MLP neurons of a small language model. Each row is named by its layer, matrix (up: input weights; down: output weights) and neuron, and shows model dimensions 0-191. Each number is 128 + 32 x the weight over its row's rms, rounded and kept within 0 to 255. Numbers have three digits each.
A block is one neuron, or neurons of one layer that tend to fire together. After each block is what it responds to, as a language model described it from the Wikipedia text at the highest values.

L2.up852:075163133143081160111049141080096103158136131122166150067114099094098113123093199119126179154069106180106166163182142112118135138107136141137102140064194098144127090114149118100178100111124124142176138170112114147167143111094097120146126135119108130096120146162101114195127128069146171129114131124120132133121134102162147078173107112168122130203097099121152116096168142155096146109144133126150103182147156075144117097151118133142133092080153125139185121126145108115072177117136139148089140145114130148118142102059119116115157161122109135085124087177149105108080143175143109066
L2.down852:111184155152104159130105142155141147138107144097108166121117171161082131151120117105140102092078194110075138156156098127152153113118066145137153132129126128108126068129123174106160194137131050146128140098097124131161117188077094172133065144143132168131089177164144065202096132156097128099084133170090131092129102135109152129147154145158160140170103123107138150089137145113117089217148113146088137126114107076136130130089166090095101114159069150157112193122108094130137110151111131117132161117093135128125070140129152169154170103093107132076123141097116089140067153138105115147
Responds to: Letter D tokens. Word-piece tokens containing the letter d/D, often at a word's start or mid-acronym, such as FDA, ODT, dodgeball, Clydebank.

L9.up286:189140069138136095077158152161063092117095160123149184160069187098161100092107148100133163172121147099120137133142186110174109152102144148112161128078110134032148131180150089108131137122167141165103120118132152140141102122129134140096159175160164134095139114110126118147155166119134148109190111156126078154169164133067124134152167218063129169144139130093090123119143189133113072125129128073130150159154090131094163133172164183136092106076107144152152168075116158132140075160118092070119109136188119132097114192128149064145126154162162084160091116089099118162068093132149116170
L9.down286:075132099194096105141146146180141116091108172123180126164117093109142135174093120149125102117140138127124109111141154193141190109097137186103136120126065097146126148151133086103120155122130105130077167134135187150163108110087143140089142138136145136149140156145115131134105182169096210178105130145132213113149141182079065142144155157133088151153161103083097136148130097112158173109069122075113109109168134118072093126093168126192120083089102167099112151095160143127112115150108124180165155114134138115138129181107133116101133078153132109148134173100155117130189103105133175155
L9.up1326:094098151049128113116113097137162124170134167164079162152132143203170119089134170148084155119137136146121110153165086127097055173196113088171139122128085170146129160119144192109083138175103129140058123149166069168114122068165087152160172161145056197163143157109118107145165142130118096129129086072171104100160158144124147102160168087143101090119108155070117099126144074173119102154076163153110131133104141144089084069106156062122085104113165175118123149112182140118109137139153110162111137102119091146119173083113165079156131134120097145097176146157097122183138174172118141144
L9.down1326:090145172118160107140097104117147103103123129154150057153139126128142111076122097081111148081106133138078101176071119112101102104121145105097101138160180184133118163160140132126155129159111165141157135120118177096123101160134118117105115163097151139091185096120122116171140184138073104171154151106136157134127106119137185161134160138126128119198116150096086140131130072166096153186156120154061167055167093151114086113064142121107152141133139150126129140086160098141085130063071069118126146065120100100121142115117244127107093161130141109142159107188102145134049103079150094137
L9.up1392:157099104078104168157082146103132118179115123154141094092112175178130164136105132123109134173107141142103123131126039145131108174162143134140118149139134164175105120153154193115176121131142109207137157122095146130126153164115106132170127111137122177140179094143093152076116069117147123151185141120122119202125119108066133091161161163143109122110134165098122123110101120125117130098110184172104127067103185162076160086128176164125149168087185125151146161076122160126159134180077100150093210053107127115131104103133127091152106128084145086098104077080156084124124108127067145113
L9.down1392:175100094095124102103116098121097124140146215129108138149082142152137160139142153081104068107105111117147174114135117163109053158157166175118108129168136131124128118120128145125124122093180111151073173185125166125150143193160076136151111151132102159128142094089108118115117083117102106093134107099129148073180064175113128146135110175100177119113096111111101159098098129098147136136119126087056135070099130125061127145174107153153068087115120112180140156118000073118151110174141112165145133144160117115146145089163158110110124092124158124116146122140147122088103112098099060182
L9.up1528:146094118142123046110117199087144130152090173122113123091104145106137136136120109081113097108134130116103146166068174150163144146152099148161144150118051116137070100192102192127119125167149095129187146157142171132129083114197179154093136109125116133144117116107102136094134093185114052115149111125137209111112199116079097103121120120141030087140088103124064153118096139125124150139059131125143195163105065150073149109147105087128124141050155125145153162148129180131071095216065147028126101129105048108122122127114187116157144169213175115110109125107174118164165122169105121161
L9.down1528:160120090119170105078163141074118135104102175125182147145082114136141130101130138125122113099128140105105090089152100177186092124094106169128155115079132130141164169169190105110122131109184089161111131146170148155155141118146129188139122183120114154093164074096127145132126064116091105082140152083142092123099177138163134135116148184144144118123083092090104142078110148149085096192099134095125148091087120113139129139141155116114125089078133117156171156161181142141148142068145173042096171144132143176135173126143176113126131108103060129155205137194092148102169164150118114165
Responds to: Mid-word fragment pieces. Word-piece fragments at the start or middle of a longer word that needs more pieces to finish, e.g. ent|h|roned, dis|l|ocated, trouble|s|hooting.

L9.up8:162116116150144102046106162120150153057200143176099106107149143115138173161079148052154122141126164143113118133160144101182106177091137139112122189108155195118054115092164115149194117124106131099113170133098172099123103145119111147136138150090135093126136137127078122134160146101109162183082156093119130099181178121072120151143104121099087126147114096079139141136115058147116172125133173183107128156083104054102098092191159155193119182139114110130191131125086125096132186154117126065165137114118146187158147172154197056119167170089144074101138195112075168120103093142169083157
L9.down8:152111132213095106088164153114138111083131119123153103105154089149073166080105121111108128163116127186161117169077163112122112133134111113093169148142103153120130154069169138112174103108124126112108184101125173057124152120177124111141087158073121106126116161151083114222137113137127119163077166128096172091113120125133097121179136143079154163126234080144093038200123144168117172080145152093140107201142136137097151131148168161161077171122097133153152122101107115110103090127131137140125134108109145130151083121183089091153123179108178116119122144116091161112175140095158158193
L9.up781:107105131109111104121207127089128027151133131104111146166114083116159063142126129211126154163130111116167119139143165055169175164087081156132131198125114109098055137087151170112112150066098090121160108140137146097134155073095137156143065138121130163079136101129112095123158161104151111171099167113138180121147178137129101114096159159160144162102122136115087127110160100146188142177131170178152131098108191130122131153174195109166104119097165102121171152155066189163047136113121154047189180145118129122136065179156120089098169098116147038212158122156120185130110133093194123113
L9.down781:137021112118154122164127112155130181069098156107140133170145150112127144109132154078181166182126136102115098158134109131126098091090126202174136172109078117133122109117149111187138152123019098093172120197087084067131102100110138185056161103065155163135133126057122112100129152104112162147150082050102100157102127103107116093083185156114167101169095132101116130113107119181105152106158095114136136193101165154134114168113208107108126066046078109136145154165064092115100100117126093109085074101082159130170132138117095126123110146175096079142172153146093098192139140171158153150
L9.up1151:114078123162132131128114144122145074128174123137099128118082112143161160090116189133164227148157141126092102104162134231114133137129170095082072167123159134205171101151144109169120135178166160118133151072121143100135091138125107077108114062109111124109083078158131180115122146151087128173169199078082079112114147187110133098145122098148042209151099106150148135137116133182087126116137152145147147149114126099109160143097153146082090097139097155121139128189127131125171106095157147109088172136144073128153149160087089076098129167148148115123171171135133156129189075135118039142
L9.down1151:066052175101092131094122133105138118112111139029145091125137076140173172138132082127156130114106148046113111119073101135083134136091112124095161138159085091106203170074094081165130123164194097075147164172084081171112146139123128148095149085141103147131112133130130107142077112152160135158083136122123150102131119143168145105139098102079185146145131127131105195122174122152117149105126064184078103157112134092156108187235148084147132112134155123204079128146116117122128088131132120151187094179178127110114125193141143094080178122150158142121121099090211139169171101094136132120
L9.up1860:141157148120124092171170185139159081104165123144106153121150141104077185121107153075152142157149135155136131144174092110135194105066139157113121140113150133144131071062122123097186127126163150130104191071148136096158118084123094179102125123151136115130118099134079106084160185103134129167122153102113164035121154090109106091154137147066076129125121153148187077165154103120102094124110174111116133128100110121125133088089153149121075145110083155137146123169167070088128047149116100107167117144122108139139121094104096094149141120110146124137153151082117172121121122127173074112
L9.down1860:098149170107117117156109139122216071075164171145122193132118209113147161171135149125104141152158098133150155059083097183126145078135156140089164202119088088133159075124127145114088111085161212048074179122091144140096092086124060207082119116132184093120076112165080113156141135100112130145123141138130127091094115151084159098111111119100151109065127144147111126140111131197153130140118139079093139121145139118117152095171154136178005136112135122149099138157202069147114114125100134112171104158150181123201100126116118122163154116120175125131100139143151163117098129097157076152
Responds to: Indefinite article "a". The article a/A opening a noun phrase after verbs or prepositions (spent a, in a, receives a), sometimes other quantifiers like three, 300.

L2.up1901:178156139127161144179146094125148117113128121076134086170193144114156134142109167071179117105126076127105155096147094098113139107087125149150090114080132145212096125141086152132120141148146085150160097132139117191156107111095172075150130106158095082148112143118188102121141105167122179171100105145154171173166151172064140121085116211068170092126097142099120147122136174120189175092163114126138108123137135117113158126062112138144137128091093092137162100127086100157071100156109132152121135108068145132137146112099122130147131114163142084159113125139150074169098118119064127162
L2.down1901:161136125126117097128151151142118118105177121131168123118121163136187131106141107112175077138177124098065157147134066103145079065137142155126124105111137137163089121110041105102175157106148118151105112093138154175141092149090178088103071130170141103108116154142083127131166156163123162146165157172127136143139132132111185114109123113128097149124107128131203148133095115090146079150145140113140139110184121103129164167151127179178096099095047094122182076140126121171141094147118146176118114140092161136107135122048104132161127084155092125127112156144141113158063091090126126164
Responds to: Coordinating conjunction and/&. The conjunctions "and" and "&", most strongly "&" joining names in firm, author or institution titles (Caroe & Partners, Music & Fine Arts), also ordinary "and" between nouns or clauses.

L7.up55:109112186092131152098134108146134167113142138166108107137108128117091121105146122219088119122170141074126146094130071126161149156127081128116121114130099131158115078151108092116128099103119115157184119154156124149111159160141092087093166138061114124087170100096122119084142177155134114141111107090120145146126156129144064103114077195137143110119120114144084116132155172113152076088142141097150145143088137123174116186129105155127099102099086143134077095079135143089146125150133141112074181139156140159165122130083082160131141148153131147104112095115176164137092094111111111104
L7.down55:112086132117137120146156146156155093090125157107165164171148178105146096118070123100126056120071100098122126095133140119119160047151130175094091151177093084090147078122117127107142114186106137100173121137095144115082196170168150136104113172124140143099120101117153145150180145158115117043105100095051179129134139164134126182100073186198175082083131151101120145167153092115084163141133184156088098106096123173061141074161106150139137114084105109061190164080139125102132133123157094056093141097162132173127130135037149166116168120160091135170102138121110123141086098133142106127
L7.up263:142128130091213123134113113144157049137109165092109170084141121137141081105123114155162113133128109098142127115148085118135093210075157121121115180093071177160127090153142084142131104066173124157090135148114127108129178097118056132147145157161054152119112083135091125136102137156120097083113111151160135069125095111131153084106104210181139145082098095137102165105150124102184038133106210126162177092108149196115151136106134118133138196103131163147137097078131080087170159158118145034116102137148221192118160109077193090187171166138118120128126100135127168117085147138098105129
L7.down263:113138111117213139118163152092140064147141045171125111151166168135133147136097147112107107111145151084097199142148168117148104208140097186162137145077148198105105100131079144188190135106145153093220158188155131181127129139118076105120096096143118152113136080147130102070180131124127105105129091137153063127141094108135115135090138106169164045115137132107172172122127136128089070129115095156157121098134142149099144167136195100111130090157126163152135128128108093128168183161088137106133142106133140150114161150145160131174121149144160100149079115116115106172171103099119111160
L7.up749:069146145142136143120109113100174173112184126190119112123111125132068107156104114117187125114099185081134136110134131154137115166105098087143104135106147122141057096156133153105143142143157079110169153159139076152146127119090139166117122160182134120124150117142139131118158113140165102076148165116135154146167172115200076165127059204138142104145104160107098116159181170159122169031165087125138147149130122121122152137100107146125150050103130100109138156100102127113091183100111138164179167057123134132172180126187091140146139103105140111079077143108066172106120132147119119157
L7.down749:117188128135085180152098161135093199102128127129076112182150153135184126089157158174132112147174167155165145167102173105114133065107117114099101135140133085139110098138146158093110075112123088152095092115106141127077186139121137219138126141157106135153138087123125123095112241111142112060119113092144085060128176143116168096098092148122094165132109094163155094126056111163149127113138162056085156081144185165113139068140104030125130111124153143118112143120122117149141109112155085146161120136112149139097122194088167187061114082175082139144152158153117123142090149184142115154
L7.up1104:133121135132050099136122136127153097084105141090115101158100165101092116162173140103163050154122152082135125124102097122130188159096144104180117116208085161198107137094185116108100082152171078076126162133100133124122184108117088161111133160147129142073115060069139136136151062127133123144156082152138155137119139143101135107095103206205164124097186126170121092111122165094150114169143143099144118112152131115116148120090171077088103114079114102090138154093092115150090217097091180066124090100120146128084156119162128113089082206152129127041123126161066102154118068192125098119
L7.down1104:136120122097101121095165128117178080169109154061124181175173123111123188153160126101083199145144138080091133184157141146156158174083127153129147115171124108070131076197132149120063143140097132105055106090107130081169088151071079153154128161139140120135129128122103155136074149113097100095119152137159082092110106131115126064146083166131151188131122184180069173152137139149140102102119087109063106146113112155153116100095139113121104105096181144185122034136158102121119137191114125115136058165129113140089138155119101168077105035192191142123156196121085097172152122095141110139
Responds to: Early pieces of split words. Word-internal fragments just after a prefix, hyphen or first letter of a multi-token word, e.g. deseg, self-desc, re-em, well-con, also foreign words.

L7.up19:076105163176120173131130155109107097089135118067056109116098152178129120131139112082226116121130106082137124112104142073102132162111082068116136102136200087110106126160097124120102068077133119147161255122169109146136142161125114183156079145149146031139136118143098163123144084167116130093160135107113122085105139153108097104139162154126151140113111113102110123141122140174109248144149126137130140139126111148104146180149165077146086222099068150138140128171167145133130168173106119159146066138144109103152135139148129164160125122102227125176191165149129148130120096199140090086
L7.down19:109145103096168119127191164121162133100175058159147106113127118135115127165112081129125132153116166136077087056106090166146167162172179134127161115074117140103097133072065151139133122149153132180092164140094129114120129158126096139118168180133030145113137142143109141159132169138117167139149067091087113113120174157101138113146105084109114129097171184098053073145097137137137106135116120119104135154140137110106151153155107124089102214061138174073170070161102159129169119154169140140133101113144133143172107099133130168092082143237133106131095145119126081101145140113165127089
L7.up214:149130178069139145154140164136138132171070121188176129092120139170152145090099127136192151168107112113120157123161157123113106208110126171096155138107128110088136099165122167089100086118117195170116165163132141129103058114141148159087098130127102123094082134156104181117155112165139070130136146118078171138163109144098105163125093199173191183135177193016122101128143143106125141134137098118139117106144118130122149138138145112111067136126166069147125162176127091126098147171151145079188146060128084121101099125095097112106089122149172036163094126063122146157130159113110123209
L7.down214:077084137153150117124103124151094125167155153110139135098172109073117177175173080123136113108070111140132109079121158174097137111090111150165113110094146095102128179180094117136146195103125071110203174109107091100154155148164168120114117069168150129126126093152097129118065122130145147112157157156141109143138082134108086137123119070096098143078160186118146077126114146136141127212154180129124096178169188130153089137173134080172079112140108181109148068145149084119176184110108120103154130066125118120060098121111135116101135155051141185104134105211132102113123056122105103141
L7.up291:149127153104152141135150153114112136126119103126081053100121179103109138128095140116152122151142143108103125052161192111119123151126163116126096157179104123092104116130113150141098129112104178083131200118063101099141126118173147066162200140113164068124088165186141133139054130151099192103149129122133148096093110179130159138117143095106157182154084151079131090149153110179159205160106059077128108098117098072071161081127148108116097137145190134106120107086153186129088127143162135140066133083157086147121158170167112098158191138097136114105172123068168170115137135154125120158
L7.down291:130112145108112112153114111147151164089140082100083112121132090128108182125147092162126120103103165121119110153116069116142116145105132135143139116133090085131191114098125116108156131124145134130140103189069091163086194117135141085150108131137181129090089118135136140097136128152116119115144064152178150163156103127115083110090142124101083067122125170196134091170115115165073122112120212159176111116115144091139100116097124201123043195152141162174068148175102115125081144065107178097138142143149095092135126133094117160113110135113161097049073069192170117150113101073047177119
L7.up305:137091146086137160141170116091052117114088109101104109169117150171137157134093120044078153089138134164117121129108126161154103175113122157165141075130144155113170092089200162118110099091134088123113073093106119075100074140092124135119071140134080083142115104130113087146108071113123162161088158173111133136141116143127131162065158116148166148120138125098172102116146125164115054155141133155094178123167093119144102148139097165134122146155095138163179131118214138152112155156047121069120149054174157153133135140106087059162090134174077138113109164154160107143127102134101141089
L7.down305:108103093140144143135073110177127176123100066129128132160132098119098099138170143127208092147172117118095114135131148131108116172069137121186173135112132094083145123156137112108180132103176104062119082110125087163156174128081127137100105137140176086124107138127123131097135082152122160103154121135089153119146088131169099128111117134144161146141163092116108099092131086162154102109087078147177118101094174097080137151135126123151140165172123129157121129089154130199172097064087138056101092172161107096094158122108146131147151136122151148100154172092100103135138158176119113144
Responds to: Clause-linking "and". Coordinating "and" (sometimes or, later, even) starting the final item or new clause after a comma or semicolon, e.g. ", and each chromium atom"; "; and driver-operated".

L2.up1317:175079188129087121126108133119077143105155101114117191109163078064181159161102089138176149097168135137144128149100132152125196146221167087187129181134185177135129108149102161130107105106119182084067136116103076092147181130119143118125146117118119057123136159123116112180199112147137173147128103085109074105121096119130140155087142088115158139095197110102107140151114104117119111147142083052125117150172090104134076129124159095135101137210060126142154118126093121147096091169207129123161190156095145165136092099042124110129117189150101135099150127104161138117194129108111094204
L2.down1317:165098130111095138130077148104102071078180142170158166126167089125057135120143120171135110162135130116117149152115123170107134175137130107120112204141189128098158157166140104158094113167089112059069154136088131081109130132108163120176114096147105060060072166133122092103110149147123157112164105156057136046110121091101116121129149101106110110122198142148131126128128076159132151068121042152158116125206151131138103133170173089190085148185087122158100145190155161142092138140146133170179138180092119112145101129142172126092179173161163134067127126170089083153156090173153101158
Responds to: Indefinite article "a". The indefinite article a or A, in any running prose, usually after a verb or preposition, as in was not a, in a, earned a.

L9.up297:095139089124096109136166127134106072084082146130113107092147124176106091172132072107136108121111089111078129177110118186097148139125114146128136092153131133108159117138122068066143110126118167101116160097088152101138131158165130122143117120139166125148143147148127114112112145118154091073141057094147118135111075192132113163133147107109137114110106217103133063172065127171114170064143113108178131113148104105167143104184133077117085119082131091145164129130201041121142126136177149153166100120201072156145117106135122164134171197160131120079136160116128094149083144105153120116
L9.down297:088139084151109131128163102110177141155102148178128099116148064104141158173118138148137175100132106111134097118078108157142189108138148183142119103081156154137165126123164158125135166004133120150091068107113100116089108201103121137175164086130140083134125153091069092069143143116089137120081178157198111148149115180158163144151166146134111109101132086129066125106169144137132161125162109187104097132142121126174124146143136126135112111100093112102135095117160122122084110087122129143219138086116141129099097071141128136118134098134169094078151126141182200189168173108198152155
L9.up1276:100139159206066104110152093148078134236175111125022122153172155097181093147120094125172160140147128141164061085127090119105142189139099163098128093117104157177130119157084147137105130146087138125090155156114117120141122144162110122098121091155111103117175159082198117129108148116150156164114136097162115149160104121141096115129147184205107214078117115166115097102135129124115149131138074171114102178154111127099165070144136112112119102130171102161130142106140143147108182139111115131149119079152110065161111090063121146142085131147086123193158098101067135122145137122154116104
L9.down1276:148160191134155140116075123191159097118134128126042118095128133142127139086120089136129112108137121163136103144079148129135144106110180089181085152149121126123076117110189098127093164092147160140167156160041124112129051167104127160148121191092162172091142145112146125084111141093114126125126113149112141175128165108160145157146161108145102159131110093161118095161009150153111099119127097064147176098111117108128125172124135102081127113156104077122085116134125146113183130136069142145106124105129099125140149175123148143089109143094090119147133158187160134127067122164193157138
L9.up1586:152108123129117160121123105120153101179072178179150099142127152165083105097132109133159131137135132183137108127206099125204100092180125110093115080105176088136113160015118081076133138176151100114084091141163063122133180121150140149143089146087054108135077160150144073152148156114134144134120128112118145255118127129114105110083082143128141124105154170166078109163113169136176139143120143119137144121133096145191113128156140150110115105080156173151138109154110119156069105165084160098135142164098161164098133137105072093100151101120119096114140091155140122102174075199125118132
L9.down1586:131156144109146169125160127134136186186192142135112113075129186118147177084141123138168111079147139152182169152095143112110139153149120142131107147175133153125139112123082148140098111059126162116121112094114159149101098123199127084127136108107113138105119087145097145099100164117054171151168135095180135137176154132063123102124164134144209173077139186111130098156123189127141149112177121203130180149138125114159184073104138109105119167137089142120139143126130180132121112088147156123148122166182128121131175161111143145120224126063075099182135106135132140129100141124104128162
L9.up1891:164110125127108137110156112162080123154127157059150088163141134119181120063155064153172157141163119109110179121129091102168119114078137176106165102084049117133116079131120096128120132125148139104107141124158115206143111110180123103095116136154136167133125061144136133154091138068141156108135097129134117087134130132163148119146147161132192142117112134115079106144151114155115205122118076144143142141092092134191105168120113089187101144089105166115124124122099104136163129121124134121139130161145134116088186113154151140141167135107145132062113080140138087171164135046141084119
L9.down1891:133045114109200161170104162142169130101093134145099130146149154124111127134113152131136186159169157092120130103122133086150077103104150196132151143098128144112117122132123199177144157125155154140108085179138132180166130197119127110124098107108071110113162136202127151161117112129150157126154172130174109160113133123138085130133108148079117166135167136118109066127112171223149133066156065081126111156143115121167168101129130086144114061160149098159097147105107065096140134080166113091115139166142110081151162120154063095181202146114136074105132129077163147153101094131099174107
Responds to: Coordinating conjunctions and connectives. Fires on conjunctions like and, or, as that join two verbs or prepositions sharing one object, e.g. saw and heard, with and without, within or around.

L7.up127:126130095151109105115134164193237123111196144068181152086165068113134155117156125099126091129106128078133142124176069110126148030184137136124098148132133129078123113163109157142142160093153125164148177173033069131124083158119144163144111126096197096080086145120084124128091118156114144128187038092118155138129147117071120149096088147137081151122138112076097112118137149126141149148114180143108099166163133135110112092100152148148132146127099133148195126156123152153116140170156140075129163126103056123136166132067146123135139165157132049118098090110163151121083120069089123118
L7.down127:112165106182095137080154166088073165195101100113138169090119105063108111089086091116123136164166160132146114137118036083112153116125115084125042151147097129146145162116115125143069137158157107103184058162134141107105106120130164144159139166102147137158117143185133145164086152144143129105167124143062105087187050121074160117131101095072134160170137137113119086114178126157106121111112120095074132121176113120155159106200183131139067161100075212123090062198153158168130159127130122117179101102132162133158133117057128141100129154088092098125139114190141098170161091165122088162
L7.up379:158108128133147093135111122156136176130146083095092173137113106171097140182137114134219089136163149111093117072185083104138138081118092164124073115103089177146075120160132197112119124143115136149168106133084114110086121102111136106107142063077102134071152138154140075115084110185100117171141088076134189137154117081107152139097136115111164167155109118109042146173102132063098139183118136129140128140153136110138110198178116169132119119106132126159144083179167198107110091226124146110138135126085120143107058153141120132070109148148103146123127116128068181143150143079136132109
L7.down379:166144130142118153070105104134125161107136085171120093165198120102144148097071107094108089160171127103117133111112094135171122112107178079120103192147110177153152137085121145118075127149154129167149139082140052123175122122110113095101158154153112120132133142161127162141136177157129145161139144109103130086127181135049077140164178165179074057068137060104090149117164121094109105140168189114097149124142133123102089109085121105105111108147091128144120130109058137135163154149082173093156150131140146135095129134124156125126085124155147127148109142158164109086111080174158159145
L7.up612:145126140113129068172167114178105124111140112204146177154124137148159164125134083140042062149124159156154128121119074044115110095154136200177156121095112201033118155123203209122113129130093145157107137120078185101134119189158107165107114101168146114105109139101142137105142103089123057144121132129144162109123142157158131154063104187171130102106144133137139180132152127135120201088108106091074189097123081165078116125127167154116158121171127079133131159094113088154104140113130154085154154140126078153092099069100125113109130153101154131110177157176111184161140145151108072151
L7.down612:161171096178107149105125134109111105152108137133082130175145159122146093121131173042115170156140162081073154132065130142091076109178138069174118137138141144119136080091088042131100187163096117168160148075133137164164135138119163162126131142115115129115135120151136121178117163086133137097125120099121093164141110104123141114093129020120129130127113104081103156160164121122096109146126112123123094153147198094142121135138148117127060155155114137129110083161160099083172128219165133113091132128098099138145133119130115127194029110128111090115065233118131099131150084084152140138
L7.up889:110125181162136118133103176104074133177143102164123152164142099169200168150079152104084104158129133124124134136118078149129063115144097082155176135111149160092155160122157069130084182041106137095158152113158149130153136163150116088196083112189155130129159125136120124133154067169134107131096148117081051111121137155151077121149166091130133162114126087121080137128118190139150135065124084099078155067113087118115116111122159165109118107169123132103133112159117166152076105177170115077168102094124119120103126195112148169142155170205120143126126145159112139140162080097125101146
L7.down889:139121140172102117140097092179134135090094128130108114159106148174123052207118077090070146163084083103132125123143056157111103133150136183104092090145108147118156185129147091123146109085089129139106139141109123192115137174132029156114141157142112194096105107147137133120141140075116119143149098135123148125161132142145073137126125185163073140108135115148129132144101126144193053160132156067068174094120098040126116071133116150145068132105051169054139136162138084101130134127124155117192115086112120084157121130117131156107133196104189099142146160138096147100140165173115124085
Responds to: Indefinite article a/an. The indefinite article a or an inside running prose, usually after a preposition, verb or and, as in with a, had a, and a.